config.toml
num_hidden_layers = 19
hidden_size = 256
num_attention_heads = 8
num_key_value_heads = 8
head_dim = 32
intermediate_size = 1024
vocab_size = 32768
hidden_act = "gelu"
norm = "layernorm"
norm_place = "post"
norm_eps = 1e-05
positions = "learned"
qk_norm = false
attn_scale = 0.177
bias = "all"
tie_word_embeddings = true
parallel_block = false
init = "orth"
init_std_qkv = 0.0162
init_std_o = 0.0
init_std_up = 0.0162
init_std_down = 0.0
optimizer = "muon_variant"
learning_rate = 0.00232
lr_mult_o = 1.55
beta1 = 0.95
lr_head = 0.00783
max_grad_norm = 2.0
warmup_steps = 200
schedule = "wsd"
decay_fraction = 0.747
decay_shape = "linear"
final_lr_fraction = 0.0
batch_tokens = 131072
max_seq_len = 256
doc_mask = true
train_tokens = 1449000000
max_steps = 11055
dataset = "wikipedia_en"
MLP neurons of a small language model. Each row is named by its layer, matrix (up: input weights) and neuron, and shows model dimensions 128-255. Each number is 128 + 32 x the weight over its row's rms, rounded and kept within 0 to 255. Numbers have three digits each.
A block is one neuron, or neurons of one layer that tend to fire together. After each block is what it responds to, as a language model described it from the Wikipedia text at the highest values.

L15.up70:129124149122137102161176121112112106127115079107122124105133139108158092152122169122136100130073137169126140124151178138114077089104132194167149176116094144077162109120094073094164175098133139170099081225100148103164204150133140170139142149156128173203147121076110156143187195125212128126173158106123085113110065099095128118142127057124138123149088166064116155108122137111116149077116
L15.up165:159089159094153106127157164099146056136117130121103069069103126087167135170124102069134176150150160141113143185113139151156103124119165126132142090162124082115172143149196106101161138122138122162171158128109144097100181117164096120169081147158159174155131162146058151176138097159111151075137126075119215105075159133128132119055146039172124100104159154158127156145126111109150076163124
L15.up209:110093135116124184116170148091084111091092110131149112132130155144134067127136129144105206179122108132124133111105165173098095156088116110096124129096104159112121088141141119178165110123168153170212174066091092144115116123135106101092127102119160172142126075071147126197129104164162158111109185051191156127136123142128149150144150105114091151125123095255115157137152093143104132110122
L15.up996:066099107133149143069103121157143133152078119120129140165138058169111116146100125141122122109109143097084117127096122141088106104147132132157153114141120072073123144173179112102132117162132077141123125149176093122144138107139089085161081122130177101157093114127180056149125062121220154166121147094171099133116099121120172150180129087181113159130054120097125185142105195094078110146171
Description: Copula after subject. Forms of "be" (is, was, are, were) right after a sentence's subject noun or pronoun, e.g. "He is", "The album was", "stones are".

L12.up171:116144060110138116167136109140157113128110180164138063158096092118137056179124216064160135115130167129173172097127074111140111071138122149167078143171122086124128053095090145104133120089095163129083082111255168108146131159051109110088101119096150109122120049113089137152089110164142142077088153141159114105138161159135136136075091135130178117119134145124157045127156119091167102145102
L12.up656:111147113093102118122106094130095119101143114108103119131064128143174163108154145102131147148159160121113160152090071178121128117123091170119139142136059129146090160102118106158108151095091159170062133158151172158113171161040190169154110178104122171115032182136164125164113109162155116131108178125118101115127120131123137126146117083123149083116158141126154164120134129050055127167184
Description: Surname-internal word pieces. Middle or final word pieces inside rare personal surnames and names in lists and tables, e.g. Da-ub-in, Hu-um-onen, Langlo-is, often right before a pipe, comma or bracket.

L2.up116:126088099154081104152136169123106094183112112140116100119121150154150155080145194101129118149173150101134146151122141148184081125136173159142124098122123174126111129183073127176101105142137104160128133094153137121095108170132125090146084167165195064147197148108137128153095120153157088107160061180102189057157119154112163112143073102097094151129089169137169092223124115106084165113145
L2.up147:145136173130107051116168113100136136150141038129154083103096176149175106058099136118144190182122115126197173125137101178086102133105110114192188116150123134106141160134107106167127124161138086101089085132125142118114190159131172063113114077128150126135149096104105161134110144088085151169174174156110109123144090148109128144210142082069190120128121122149113112136157186139090170117121
L2.up161:097132148118104068087105104171165091149110142102083092081130112181139088085110135169114132108138103111135140155128126152104102128129160058051090132106133153120122154166151156163122174084114126115117104079119145120102133124123112071154123143161102112143155134080087161172110091110144182087125133173111165165156160146167200166127089098214097203085106126154110106162072152077112170144110
L2.up235:106139097142128129095131124197156129096150144138119164097141148129114100160071127113107114193144116106117119164174112125153092132163157183121128121176101085139153151089159088127184118120131139131154060104091144097183093150151155118175091142119140143204152180119153125182134175147087116107096103137081165094096190102166113122183079145083133131109169127112168134124113121131075163106053
L2.up331:082138156075109076121118155116135166090166227112098082080065137090141141078138199182114146167136018141111140052140108113128132117162116102068120156121118099123129168057137129166181125104106165112067177125101156120096171142099086088103167113161179114125108142166094144184113129191115108167170163091122123177093186102132137117098192104136076172110062149131100112138117143116081134087159
L2.up337:149129183141123036114170173090097090091070083091145131127112132100185178118117123114102124125175167162119159129057172164098110092143108109141105108142106111105126169138158124178129103114164141143185157096211175197147146126175118070157166122104102111089124133180107102115169124156144121119130061138171148112147106078125093160128122120173046094178136123131101123142102147066108121179084
L2.up580:115075130117181157123173066126115075117086142142120111136111107156108135085179153114161143111128131190149048107086125167112136076098129135086117105156143153130210139125131142173094098110134126123105102130156144119084157141147115169125104185110149060122142106120160122129157122155132095114137108158124118064139124138165114085116125161127109077150153138131067081120139105106104150178159
L2.up854:158075105158121136124163106132098116180131140119126121180149110104122128132197183133085092143146140112135102121131095116096105119120153098089114154087144133161149114110183157189135175120105093059150062121131189151136154105112143090062113119111075105165130163060127140203145159174129132142142177167103142128127118117186212115137179147165102148126102086191081063072162168109125143120149
Description: Record noun, misc fragments. Mostly the noun record in sports and achievement contexts (club record, record holder, a record three-dart average); more weakly, No/no in tables and final -o pieces of names (Aveo, Otero).

L2.up245:125154138127123095103136194130147166146128099139181088137083109161101122120090107134179145151104114109094124092185100129093156092114140103105112166126114148124160145081138147156126148146133149146114100112194047064112119117136134089135092103082093119106107109160133108153147105116100106197131157159130176242126159139190155087133093138139137165147059138186151131163116147109117149112123
L2.up333:133107105124131101081111103162130141064145118158147146089135127090144173141092134211122177068115148171135100211096104093194128213146112114079158127133109104162098125151125148171152142089131124132062152096164149075196122139098180148094077114143180138118189114080127132131103093181121122119122080191140132082123160133116146079178082189126112121151141172124127153155147117107126160127058
L2.up486:073150165202127087079127125145060108134095164109066080129094134111153152095118118171108114178119109111099151096188128144188075148124140134080108108139141154137093140080205167121179213103174093144101142096100086121100177108129115120085113083156147161134133109108155132221118149149119167144117100180110077107144106128134173146114158127115107155158086152134097160125114110113094153123085
L2.up503:173128210133175112122118114151160114135090074168097117084103114101109156077142213116158100173101118076128098173109145110096106099120114124139158089102116089215123179152146093119113165094064174198131186126179155139097152118046111079177110070113157147128108096116143147162093125092115103109094085171157119106172116137104168123080067150142169148157079119166091148163069112159092170092074
L2.up512:109116111086137056158167157104115133162145143207118114160142124178166126129151176134126119101103105103154125047109154095122151150123135129157158150129137159135138123075145121155163105160100151066200104146079197128112146104204133115059123138111124119096143148126104182113058163083086182031100156132129121115140133119124118140084155140127084110094110121189119146107086162154094121119087
L2.up729:112111076152140122127107160124154155160150089118112170206125094121141120092123203161133098122145108138116154123243176121123158144115142123141124109156187154099145141136101065138171096063124038109122134190114196141132134126136177146139086087124177155142085173115110197185106133124138160155117051110157161124091119145123114141119151160153071148123103125123130108101102093132099181145147
L2.up908:139146128115147109109119121143151182107080102174123174064154140062180123145160133095100143095085138152135164099128096112080140137173147146078113180083151084112119135080154075144136117089121137089100077092082139082109151179164122143061112118153157229178096102126165148080174154087138131147098055121105130127154157165141096107116080094140126151148138166129110133119065180159157162172136
L2.up973:147059120079178052106081095127143144133154119102146102131108110134111138130166161130085107128137127047087094120142140142131140141144149094139121154155135179151072134136103106138081117128097115096103143168088166111079133071124076149113144097148082063102122160108148116135137183131083130146175109178140098159079125116106126075196079160161135134133147101149137169127108138101120165135095
Description: Verb after subject, and "-is". Fires on "is"/"are" (also includes, has) right after a subject noun phrase, and on word-final pieces like -is, -an, -ian (Azerbaijanis, Terzis).

L15.up173:125118142141125137064102122136117139140102141131131074133140143104158124179149177141016142157089162145175120114125109150105130090173116115141091144076138121156132157186137158124121179113135186136133062094135140113134146150153206091108114131141155216094112104135117106194142146087114089091098129111106155134107174132123147121112101151107078177070118129135128092126126068151121101079150
L15.up242:099138116060140152079160125157131110148108117114134166121182124065145154109092145108108146109170123080164150148142150151118142069119125187141159169124097116160155096186083123114190117107084070105193110143165143131114154106098071187105133105098096147178185104151143164132137147127180202115097132152112118119097106149108164131084097116109129199095163114132113136158119110121143155128119
L15.up303:146146143094103135197157133037125164094117107122145143158098066133057106121163165078146146164168165091109175124123116128086159101133083150090151150120116143165155045160132151148171134071072129135099123149136107145116138106109105131169185103156133139142128111103109130158156065150141089147152160191130111141178108151099124112113076125072145181080106149141127111180140135157159146116119
L15.up960:157180112099147091163129034135125137130085116126161136114107118163114103135132148116123120124170155087120138118132129238078166045162142105126157175120119136194117120147154123155120117104150173181110113104193104077091117136100108116091170153120131150175110111124116172178135099174098178076133187156128156105131132116140158118127151099158076131141146148164131119144091122093182078139131
Description: Non-English name pieces. Word-piece tokens inside non-English personal names in tables and lists, especially Arabic, Persian and South Asian names, e.g. Al, Ali, Lari(jani). A few weak hits are ordinary English words such as below, personally, responsibility.

L2.up138:111097127093119174143089216095117128078144154159142069111023111138140121144131080148130127073211164140137093144134118173158146131129131135183077152147078151154105115191202157086138155115104128144120122114156146160135105126143096115157112130124138184145113096124155137101148078182159120120139076112081079086163115153169173082192144105150135054086189108149177170160176136182127133123101
L2.up295:172129146102075134168103147134172151067137147175119160151127095116147169138123101093116143129125113133169070105081123126128146115136174167105097171102158120142122109226106078066104130137130097103141130106153158077151095162108112110112084148148159128167159098154141136115111156067154119100083164075152174046065107151129179151150143163195167140180145145083158097191125161199195146117115
L2.up340:105178142085100125159103163118070116174155101133163174116057084110158140143133147127130165161181221084106066083094139143149075110192133185095162171101090085093077119135103126146146121153144147113106132091152155123111156181048104149128131128158123106122160156156111080128121158160174146109112194187135140110118153133166119104159149121147168182123126112163097116120059149074053191142126
L2.up409:182126106099152178099158161132138174114123162142104119118113092182121195131131107120083162089123169123090094147140138126133129138110119154120066101107153118165115135089086071138162136152126200111110133162142094170115105126061087092121115087141113133137071095153120093167148115151150150176127083064138164181162087129140159141147089141147160147129130128112131140098141185131123138109073
L2.up675:149171101071109132058194147146165093133105103167139157126107110162155132088122094084090123109069152162137122131109092170121199165152138137120109087093092143113131119071147102157103149185119184176184099134182107137111111154082116176121120085168163146121115096102154154153138161186106124130091066121140203140115171093124160181170134109159072238101160137171103184104167147179137127122110
L2.up805:126149110144141151153056101147126135141140151099056123141050107147131140097070098138090138095127140116118080120130161111138141107116148040096136148101146094144113186145157113147101160096139137125146136186126136113124152166086090132174078101081146186157192069119112096234119143158194106099108149102124150145131087153125107078185114171100147150185171112112108152092116136095202142167073
L2.up840:170176178157142075121049170155111191152130176174072074135132054142167169167096141152124124139139172067141146083113148176158119147169138106086130110128145113116129110094138149110110128139143090155123075090136093105102093177154061085142111128151137146080114129066159130146101060171151168098149083148112141133122145162142127127089116104136154139112113119179105112136125174124160128138072
L2.up885:141097119142113112128076114094116125187102127104126146131101158106132123086151165155102152135128194092162203083159145120108131162146163088132087167100136119125092077128170148195132138106157102141086159140128129114050154116169163134175127076128117135116079123094112103120158144150179118033136125164100126071123148148103103101185115133142169139175138147098113114104099126153119081162125
Description: Mid-word syllables in names. Short mid-word fragments such as am, ath and ad inside foreign or transliterated proper names (Atmar-am, Gw-ath-mey, K-ath-ryn, Ar-am-co), with weaker hits on season years like 2020–21.